python train.py --n_layer=11 --d_model=768 --n_head=8 --n_kv_head=8 --head_dim=96 --d_mlp=2688 --vocab_size=25177 --activation="tanh_gelu" --norm="layernorm" --norm_place="pre" --norm_eps=1e-06 --positions="learned" --qk_norm=false --attn_scale=0.102 --bias="all" --tie_embeddings=true --parallel_block=false --init="normal" --init_std_qkv=0.0151 --init_std_o=0.00321 --init_std_up=0.0151 --init_std_down=0.00172 --optimizer="muon_variant" --lr=0.00581 --lr_mult_o=2.0 --lr_mult_down=3.0 --beta1=0.95 --lr_head=0.00587 --warmup_steps=200 --schedule="wsd" --decay_fraction=0.944 --decay_shape="linear" --final_lr_fraction=0.0 --batch_tokens=131072 --seq_len=384 --doc_mask=true --train_tokens=1200000000 --steps=9156 --dataset="wikipedia_en"
MLP neurons of a small language model. Each row is named by its layer, matrix (up: input weights; down: output weights) and neuron, and shows model dimensions 96-191. Each number is 500 + 40 x the weight over its row's rms, rounded and kept within 0 to 999. Numbers have three digits each.
After each neuron's rows is what it responds to, as a language model described it from the Wikipedia text at the highest values.

L2.up264:454540527530492544484467475459518474476499455470459542455542469603520396427478472577494501472456499538479547602467515468515433489461475550480466463546515555477484464534518572584545543544519476383541464524463487481468459518537508501460496482457495492442532493509519445573568567490451477581
L2.down264:459441555449453587528446506432465515465563522449466553494519495522510472477467462463576534439494454469500493560474522579532459539465486485480475559501537545485454450501519471541524512478548409508544565516483476516484494433564486505451509439473506582464502400481517477589473448469427506435
Description: The word right after "as" in fixed phrases (as if, as with, as of, as well); also later words of song titles, name fragments, date digits.

L4.up2427:504516584502541499521564535565467522545572500542513470484454622496475486497505518489561464458466474441491537477496470575507474509475533487422497557395547539464439498536519519531499456463462576507528506565498515560473451503567527487502497508525474504468548486475489453485485451502541406457
L4.down2427:520518490500484529462447444458465517507510428515567514478541544484495494468530492500483562520544565499481490531438553471504530457463506500506434474488555497582541510491505464470458503543441471460472425528501550459441501490591470517496451451514622457556485479511510614455515439530496557550
Description: The second digit of a multi-digit number, right after its first digit, mostly in tables and statistics, as in 63.36%, 11 September, 54.05.

L2.up2575:558485534475447627451504451519495448501459522472459419506442461514443407471468536558549532459506523428494544471500501507536540473541406483513488581542486544445537509539473515466560492534479475488422464518450509528482518477497525491524448480542519460466531519517435521522484452457521474501
L2.down2575:531500562501534499633551522520511438486581532469611465523560485520495504465466561460496498461490484476477530509492562459507493560449501471509487509410537528467527460547479482494527651502472412493482510549479482521460469539545454425411572481509499594560490425515481482494500534529531514482
Description: Prepositions and comparison words that link a noun or measure to what follows, such as of, over, than, up to, for, as far as, often in spatial or measurement phrases.

L4.up1334:489491539493496457456511500502539488518589489445574560504450503509482518510444444499569464551498510460508553535480497487472536548515552466480449524498502474475502400502535534465569501528549521500539460504459556530515539518530486520535400451484584462524510466475468451501466446456582431480
L4.down1334:543499496478432404487545490478520484547573536496473519464502475537498502494500507518549540455429456519560471468498515526552462490439540578541552514543498495550579451453467540475467467497492508520438523512579557539507592477456509435487510509512426464478502488533573519539545514475410492498
Description: The digit 0 in tables and statistics, often after a decimal point or as a lone cell value (100.0%, 0.2%, scores of 0), plus occasional hyphens and dashes in scores and names.

L3.up459:525477520476465443516570483540546447496529594467509492586446372482521517514532474501469522489529494509483513489462512539483554488510468503471447435535478510438553463528516485506489509556480476492519518510464501477482474556537571420470500478509481488566523539457495516575534445505422512511
L3.down459:501575485501474515467561509462502520502519450561486523442535556481527488543503508474496503496550442541487534458506499572484511508526559509516485527476480452529411509460500527470465538473523534578470467456482548442479517518461414521454530472464551509487525497518518562516488521480444468447
Description: Mostly the word inside or closing a == section heading ==, such as History, Taxonomy, Synopsis, Coat of arms; also given names in table cells and mid-word pieces of foreign names (Mudug, Lopburi).

L4.up2382:492487469492391500490576476524547505493498496484449497503506515472515447481449518548483504491492504449564528436549521518464501484523543524437560506512576528533511444522560508506492470542494483505491508483485459436471427427430515459557469464489480469469496494485549470475534444518526485564
L4.down2382:468555453480439489516501506585508547480440515477497457553430459485466484521455528531519512509513464520458515568501473577492467527525541512496404555506518471478470475509521526593501439480498549522545532576507502502522471540539460455448485414553511480540506474493518537505504543516569567515
Description: Fires on the first digit after a thousands comma or colon in numbers like 500,000, 19,779, UTC−01:00, and weakly on assorted word pieces.

L2.up1037:487489523496444489511521497492480437502508580491476450467516478489448515541474473478532538520479455517550513518507518495534525513481459479539532454437488387500554485478467411509493467454528505546512493435582461449441556426465499487524510476516489451480483569521519441486460484499611521460
L2.down1037:523467539417538460489468535478502507503445531561460582584491551456501562435490566490463476523530448464505476473433436510527507502504478546468463542527495490482559487466507562513525577474550569540467555435506402558475466432499506464453508489474560513510506506453499456456488431507464471435
Description: Closing markers that end a span, mostly the trailing == or === of Wikipedia section headings (==History==), plus closing quotes, parentheses and final periods before a line break or table pipe.

L3.up2441:469535505453514536516544556472569513526418503489471489442474512483466591529459410515452524371518454486466500490444567535524513462547498465448491419464553512500507498500517497549459471482531522464553523464502426502485456469534570498453512454507523475491479492465502519508503573553534503499
L3.down2441:488475508564491537502466518473482520497474521503525479488541491574517475502515487500496475476571473499492518476491511489459458509540507446497509531484520453409543568527454541473548406465424425551513540428552571479462521462485482452517483521463505570502545437519559503546471491452490541480
Description: Tokens that complete a predictable pattern: letters after apostrophes in song titles (Don't, Let's), idiom completions (took office), and digits after decimals or in dates.

L3.up1360:405504484516503557484508542514477512531517500450485393542523497514492484546489523538513474529527468521543506514466502593499408484548447492549528461481452600444496463483530493520551527478535450543420499517503465521468504438506499437572468588465482473561486472483441529510562460495549523547
L3.down1360:505423545493465422472449499516476521544537480461462515530545454564448459555505537415545544508568503525536498533497521496536520466480475402507505476476494485586553499445508516456479516488528454417466468524462435486463496419498467473510546560498543455465469486544434545508479446487512466498
Description: Mainly the word up starting "up to" before a quantity (up to 30 cm) or "made up of", and part (in part, part of); also hyphens and digits inside numbers and names.

L4.up1770:505413463469506494471494481536443500575520542502518561466495440506428493521518526550551544543481529510594485488560453543509474491560551525494524541492517495488413532477531458480424494532512486445570443495482546535554420489513503462508495542520493506479482400555495453475437521457551556512
L4.down1770:523514474546509491506505441477428508496519543543515506514496503491495553482473514497516483507578529498464511527498519515433518535511491450529545477404460529538465505486552461535492454498551505469492520466533484501542547510524570476538458512520441455465488492535450519529497485555445515446
Description: Hyphens joining a short prefix to a word, mostly the Arabic article in names (Al-Shabaab, al-Salihi, Al-Qaida) and ex- (ex-con); weaker on inner word pieces and abbreviation periods like d. and c.

L2.up1979:562481498426513495499494461477465506564501572467547427465573458481474486483438529464619566507428522533548507483487478538454575484545488459508578561543530414439572550576495484503477477497491487551432485429569576502489480461498578536576540492543481472513509575525472478410510533530485527469
L2.down1979:475449461477479506550448560511504522493505517495467541513564518533495554380516532514556538510479502487459472519419506361572524553543513538513518520471492484496575504502497498450503507511522512487463528484587547531498469487509481504508414494496581530509584480483473538409486549577457485510
Description: Periods inside web addresses and decimal numbers in infobox and table entries (colaistenasceilge.ie, 10.31%, 205.4), plus "by" after participles (caused by, produced by).

L2.up589:524484509457633485454474456645483534534431476418526489509489468442505494492495467532554469501426546512473496576458486456514502557487431424449525544509481578507524501564467533535475504556445521453483499529473517549499487448483457586422533442514539541443532483489496533537513554525468519421
L2.down589:477520512451509518477458501512580505420522472486448471536513563491532491442518465512510497502511512556469476456516485560590391470497444570477507501462472503475477446503467493526510509466456523513458545498555515506520533494508485566398485504489618562484505485549499553448482454524474468430
Description: Word pieces inside rare words and proper names, often containing c, such as inc in incinerated, clinched and sphincter, or catadioptric, CDP.

L3.up1000:427528408491486518403483532494436541532473480520550483508599534557505486481521512419494430509468544487587471499432549493444505493580485504538508529540445512512510461534517462484504433525473614458472485465560568545506459526455491540505557490462536550506515481526484501466445425532458469498
L3.down1000:512535525466450509539504503489431516521513483507470555501530448545570560473542510451471500499518596585482495544472510566470574484473489537482535551451520457539614541511393493455491520458536574489538477396527527444486561483577529506548468495539485450461510407524500502541457416578465510476
Description: Word pieces and hyphen links in the middle of split words or hyphenated compounds, such as avant-garde, stream-of-consciousness, memorandum, pundit.

L3.up1213:541474508484500514451533521475475498519439471602549500551452486551513496536477421529539469460486433460537507495452503499516471417558437521465472464490504467558527477597555476551496449529493483488447531487453494567502436461452445561475462508513451421478488516489566422524509510562530507450
L3.down1213:514484498511542488518429495552451534493430455458466497452431469479522455523449493449539543457546486472571497507492466442528543557443544543513542488514557514533489563442574432524512515470512473498466489511476569529495452520560560418481529501455536460461455486490511510488442500490548533517
Description: Hyphens inside compounds and names (al-Shabaab, singer-songwriter, Anne-Marie), words of origin or beginning (originally, initial, initially), and digits after decimal points.

L4.up2599:492458447502434465458425489491574497460558612526491574516551468505465510557482526448542499523545491572485549505492548480456408487530421498531500504513475560484576443514525501441481521433539498567465508480450532475477504476548558593515497447487543452485488467530540512537528456464493520445
L4.down2599:505537503523493552493452536533427481497509556532513515497506505467457435542531554506455546440528502524515497472541462586543511494510440393610504464434510559423552483474514572554471526478515484524491458492463487519458491557468512560486532579459524434504452476494547573503502508518394581452
Description: Closing ==, ===, or ==== markers ending Wikipedia section headings like Notable people, Plot, Demographics; weakly, mid-sentence adverbs such as also, frequently.

L2.up659:468521435570451517476589502485542466485445504485483499533422606508486535553471522554472491483489497560522499535454532507512533448529489501431575503526544459513533501527459551555489520483503495462446558506520492470523539554445522503513470516546490439509519471475475583531549457490580517511
L2.down659:515413473539502436455469513471450527568438525570506465524471456461487537460491487530514466545576501557537503427487487456476507483458557536541481442513516412545487534409476521472587432415513554469557486455590485504517506463485519540570512523504568541502590561542515493495482503524514460449
Description: First digit of numbers in running text and tables (dates, years, scores, stats) such as 2|6 June, 2|012, 1–0, 50.0%; also indent spaces and quote brackets.

L4.up2568:460450524429478478494511452409562554524541527529496506489539519551468531436515486550536540454482547516461474485495460494498441547453552502520464510480552474486403576462506503540612512511489455486549504446535469529519501504504409439483453599558474512404527500450534477500544547575495505471
L4.down2568:491467513492475508467474571440512575532462506563556501543483573473513501537471482475474474534486564407527582486453463545449534427497525459523427526526464534522517499529474505584460509559424531442508457559470526543518476512542497475506492481529483463487485522501527511426518521506549531507
Description: First word of the complement right after "as", "was", "were", or "became": part, the, a, more, just; also digits and % inside numbers.

L2.up67:571435530445478511483517455556570485563515504487562517477523500451458555551450443489491548511526503485515515520544516397534545527468505404436533522562497495486524549558483538564527468440459487469470469507460490511483499496590527459515480480549502554538495434497506520486537439482483520489
L2.down67:478540462502544499552461556431480500525548523522516444490438440508473532452564428473475437491444468503539535528498507548545503519481472564495461547489518498463452477475516487519513514504531508501462472536518523480505532572494512497536504552527454526587513471505563514500508482530566472441
Description: Hyphens joining a prefix or word to the next part of a compound, such as non-Muslims, self-determination, mid-2005, A-4K, Sainte-Marie-de-Campan; occasionally an opening parenthesis or quote.

L4.up297:519545458477566509486515505432481410563474455487553484516496491503502523542465505535447536602558527458494546511481570496502517517395460483431495458484492470463509527554489467485512510428491446536494506438434500459476459482482549502476428457528433496505507591488567524461588548498546458433
L4.down297:452564454532564468493550467387494498491493474522454468467526542514492533540486458478511454480499497483463518482478534483491549490487527432425479507481550551493484516464463483484524546547533458466509436456444485460454492500519524537568465450460477483512493442538587430482474586467500508538
Description: Word-piece or digit tokens right after a hyphen or period inside chemical formulas, URLs, coordinates and decimals (16-9, .hr, 30.97), plus occasional words like were after There.

L3.up822:528455450469496511517466542534449536413457518479485499488595523514534528546504478529472513566503551487455378549506468506564548469515538448536498374508476505549498492480464472531543498557510462530490459486532503547495534474525503536469502523568426504572572460493481511466498539477559483508
L3.down822:429529535547459432486520509574543575454549465470500519505441533543494576525413488589472521490487566519562491507453474504499501535504610510571491521565539451414521467475523480485522518479484526469538576510514525514516477456589502549551523521527397471511488473531431513512503566585507422460
Description: Tokens inside tables, lists and statistical boilerplate: digits in census counts and vote percentages, cell separators, headers like Party, list dashes.

L2.up233:483502499587434515434513526571578510544527477493489460503516497451595515581542426472487476550514471511535500552511468441514568584467528539555501549479513575537539507505523427473520528511520476458417573387521518507461569500529507523564507431502457490463565511519515536505525547471413478477
L2.down233:563534470531537571492442506558511540514474453541532450495531502517486542459504489497522487571517556545507531515540513470444558482530497498408523556487457583532555491495496486540508478543463548499489537529485518586546569495471484469515518465483432506504515417485526478565520462450528541490
Description: Final tokens of genre, sport or discipline names, chiefly music genres (hip-hop, dance-pop, metal) and sports (paratriathlon, Rowing), plus fields like mathematics.

L2.up1440:474449460462396467508486485657508471576492476515494494517504497499513522486457486452551559469478420561488435460545403409600522471547500482531511524550535542503530490537500526411466584475481479429527549474547518494453531508569568589591445548493465474528502531508481511460487506485554541486
L2.down1440:489499553552522555473461438428506475531481419579513508478545415481479500560447538573542454523454546517496491514514511478483565511456531565509508457526586491525541528536484542435466470530448562512466466535477513543473499475456516507559367521477538483476532556460524552517501488472493527535
Description: Second digit of a number starting with 1 (years like 2010, dates like 11, scores, table values), plus "1st round".

L2.up1303:484528490515532477543423538517531448452503498440452519496459475517482465470518510491525577497499573541517540534464477516569558501517541518511531464581500508516530483571534447490487588475493542501505493443484522485526436475522497575450504539446567458482517545525465502503524538534495596457
L2.down1303:430455532500593500483563577517557508506496495518514454466474436499561482508573497566412492475453518463371466422477445517522553530511495444531513536578464547555483533516488488537444484450508481496494530429507454483416568563503479513459567532482461468545463500450514544479448468456479494467
Description: Tokens just before a year or day number in time phrases, e.g. the space after In November, or until, by, As of, mid; also stray name fragments.

L3.up238:417494398499483492463556556448493450541472491499449477489529570546551506508534515504572467438548505517558529497521489516508487518522479468456423521456484413488445500503403508495489507526507572530503445438543500484550477458468436406419514519494448473486560500515488522478534563457457526495
L3.down238:482508448490494507556495475487533488474498551525530439445556485477564516500522529524545440496488475537518507503445481479447564472482521555569569473467543521486546514447490474511545524510443512517513540566533445490491509531511469533459530469526383529515556508527492487533491481510481486476
Description: Mostly the word right after "as" in mid-sentence, such as as early, as well, as a, as largely; also inner pieces of foreign names (Am-p-uero).

L4.up875:566480506500547494521480550478538526504523379521540495514486406544418557481587536442506496422475511469500446459490527470455475499529524443510491484490515516503506506484485565472496422535462563541383460500487524480516565531514495549479469480531378517508554531530573511503485422530466510510
L4.down875:488591483530609562464548499432474446497487526516436456445559485518499452524555552479501529426566480476495577503535499457486508514465581440542489460511521487475493508487527476501453521504512495489515532397537495461476478507498471437533527518578559461512490475505484458479459525477419455475
Description: Past participles in passive constructions, usually after was/is/be and before by, to, as, such as replaced, referred, named, tow-ed.

L4.up1594:545452480592486468483476490498507546457549550509465492483494527529507551569533448488502533450513553548450547517484471472419478418503481482482468442406554502503506472504471487471455483479425489512498480478552477494478539462585489557524469545506497554514461512487471520470489510532456474512
L4.down1594:534448527530524521508462533408521448503528531539603456480476537477497514512590547484463525505400441509564470432443565465509531556451490480483515476556484491489504550504509430494534485531591540480508504486554480506516479502527549498524495566455507489511445450503521484471478499478467536555
Description: Digit tokens of the day number (or year) right after a month name in dates, e.g. August 2|5, November 8, May 1|5; weakly, heading marks.

L2.up2377:440448486446497548477470507523487404556517457577514517453518523548544489540460530484513525465523465516542504466563567507503472635453463444474558587490567518512376515504510432485480522450501516530525477504558492527468543390508457603493416551530483478485435531506539446500443442444541529441
L2.down2377:480402520502550525499489510607397502513464441492516490501420443479474502428518504535446484529562513532556501446472510513519477446549499490491525533529555531568492537440536455570523568427445500535491525505514559507537525480569535459476468584455493578573539482473494459532537512531553471463
Description: Tokens right after a capital initial or short fragment inside names and terms: periods of middle initials, hyphens, word pieces, e.g. Alfred P., S-band, d'Este.

L4.up2323:498497445552496507523453487502510523531457474470440485555493495460480464533560469496415472579512550448543456494592461508454458490478536537521519531532547515485518426488468554515498515548489454474467506505471552535518448520481473549481433503557494502495554496564546558512521473566514474545
L4.down2323:424502459548492552455479448543546508502413423482518456560401505506508513505527433477491517507471492531442498563523481483449544482433532599522418575598521450484513524549540485553420510491494433434480472494488505494477525512543551500521504447518558513436534489485539474439529501551470515520
Description: Tokens naming an academic field or subject inside institution, department and degree names, e.g. Institute of Oil and Chemistry, professor of astronomy, Department of Community Medicine.

L2.up1250:522414443528486511479546471488491405438493461532459450449485538489531460463528466494480414515462442478447524497536504462512486459555545398427566416438536499441471504541573502512507537561488485479484555584525536483501412425526536468482451498489490509482530539516494522511457462509484442559
L2.down1250:530461523478510529533466496489534452523501455532488467498492494462533506446440515478468444554473461444566461595533454461517484476502496533440487516582478505531478406526475511489506502458554490481587505456567451461463444516487515505500515518443417569496447553505446514429480421518539527470
Description: Mostly " and" linking two proper names or paired items, as in Gilbert and Sullivan, Guo Yue and Niu Jianfeng, Blazer and Jimmy; sometimes mid-name word pieces like Š-ib-enik.

L2.up651:537533476600472574475515544522499454553469474546432509502463527557474551575442562530573513499458466546506518538530490467453465505550499546556479475512523491513576448497472504446506460481458534374455547526591479414523520475501570503513468481493519424532520470490545493514570419472501526436
L2.down651:558480517513471522395500591456464498466503511526491574484449483464475507509475538528527507548485465499531401539496531474475497470481545572473386527475485464539519522524519495517455608603464438429460489589468531518549537549504482488504461456466454459508528510531469506556521540454561444541
Description: Fires on single digits inside numbers, mostly right after a decimal point, as in percentages, election tables, census figures and coordinates (35.0%, 38.5±3.1, 16.1); weaker hits on quantity words like few, only, more.

L4.up1820:557461481511486484483514498425546530462429535502516502524469474415474492467436426487458449414497430634452561469502502536480436604520583504532472556462470548445511517527508492554510495493503519536477461482507530428459513558541555470457546536462444468503441512476474464511521526481510541522
L4.down1820:456513440553542452509513481431546506530490528509550517470536475453512556461496458510499547521557504566588508476485484561488515492540490542531501504503395471476552479474510435485465501427456502512471499487495507507492543549549497578518443529441501546458568464513428457485472499489514494489
Description: Line breaks after colons that introduce a list or table ("awards include:", "table below:"), table header cells such as Year, Date, Age, and prefix-like modifiers such as pre-, vice, first.

L4.up900:493475442446512504517456509510442444489566476520454515557519436579536537494514456477475429540483532452637527541425442532476464485587543466469522502518551487432508488494478522471488573509536465487513376417513568473497445544478509534450475538451623480514505556452591524478461535575547516544
L4.down900:482529529481504499470477510565575502455483536458510512533436562463510502523527466488503578522475552528566501461448463507435479461466492538475543534505518501492603469572430529503489463498443587517487448454498519500522499541454571510460476504437544466535567507529503476450545440415461545551
Description: Tokens that continue set multiword names and chart titles, strongest on 100 after Billboard Hot; also the in Footballer of the Year, and and in Oil and Gas, plus table cells and heading markers.

L3.up38:454495464469507576503506496525517461453427458518494513442547533446500477525469444505514513466504491561529519587559476539591519546608549484571489543473493425541477485498527536493420532486563541540491426546515532433444508574449535587478490460476531546515500447522493491497533594507493483524
L3.down38:495510581462466548452429456456527518515543464546435510519528542521456507514524514490514559524459484485569529534516435509437531451528488520525431496427494430385509522504501473505452468537517526467440543538448584513473510551458474467518471542502431433489505593560520540533530471443506457504
Description: The second digit of two-digit numbers starting with 1 in tables and lists (14, 16, 12), plus mid-word pieces (Mid-l-othian, back-l-ash, ex-ter-mination).

L3.up2385:474512556500543493524571504483490463458497486527505472561487525465502520552467524501548499497569492507479551459431465520467478476440526434495533528512492461449562476487494424520508518545486536465407440531565470547537582440543522505475511476453501505466470536501529519524521348507509557526
L3.down2385:483498556444442454517567438616470481470507478489534531527459481448467441486517493487501431507540466509465534487612512472524422480539493498517504531510505463427473501463487418528502568461566523529498472550468517498578525469489417476587532502539534521464559479455557486536437477525473466521
Description: Last token of a wiki section heading or table header row, such as closing ==/=== marks or final |, as in "Coat of arms ===".

L3.up1929:507489472433457463507532473510515486525498447440478542486485482654465427520527479482444526477440536553530501541527483555477504545521442552451544523511505506491454442508469578554553494456441515531479542492513534449490467536475516488508574514467508515521451467465471547507487454469489546453
L3.down1929:510496531523526468469442503494479540463533563437564526549457523535447508507448504493466520475522508459506489510515551545477550473521477569531478498546488520490527522496507435584530514477467422579389522437487486597501457513523511519570516524495468545475494508477489497472472521448464483528
Description: Word-piece tokens inside unfamiliar proper names, foreign words and acronyms, usually right after a capital first letter, such as Mih-á-ly, R-z-av, kas-b-ah, J-OC.

L3.up1639:428605449533497493563422484482522501476471441550471500481459453488533489450505503463484490506547466503483551564539545534531515472456513480570440488544507484518516482518429450515513511436466557538527529516552465505543472538486478558484486497527517460445538551519448501497507483461496494493
L3.down1639:490513521549509547457604457483508489514461549474520485483503512560518478493514478530528507491533475507527510515469549500466526496531511508492528418491467580469481580536445514533497447549534513491494467543494560456481552566602556460476452506491541464512533513464535519441567524528465502508
Description: Mostly first or middle pieces of split words after punctuation or hyphens, like irc, oqu, dec, oc, plus stray newlines and table pipes.

L4.up829:461513499492422519496563508490479453599551510559519519526482530550523555616485528513524556520456508524445473509459533535555551496551541498464517466481553592500512473579527535529471484493516509521551438489489465488528492408451498542531483555494535477523573486493476449491514530480474366485
L4.down829:513442504463536512542459526580516500526495487500488453479459425573488410467506455525468463456551501597524539547494440495494442463455430497599453547491477511561513452497505517502506503460479520498476434432457506467537468427559516584493467485495571510500489501521487554558481622533535525501
Description: Word-internal pieces of foreign proper names (Vr-z-al, Kats-ur-agi, N-eh-ru, Szcz-ec-in), plus pipes, dashes and decimal points in wiki tables.

L3.up2399:551469483517481557531461554501537516510494527527506531565466479451479439543525485516502464528457566456551499522482547530477507527525514567508511552518471580495491442498424501453468496482501520509449525627524591511528507428489503474473546522437439572511441500471531573516576492411526499518
L3.down2399:510463436480493490477558549544520433482485471510566418487505493432508541497516439490520494443449520503457488578539425521488497470458458548488543618504515541428535445445556563469460519440538528541539467537593515514587480517573479522491563555592491474389493507476493441502545451457521469484
Description: Function words like and, the, on inside multi-word names, titles and table entries, as in Oil and tempera, Art and Space, State of the Union.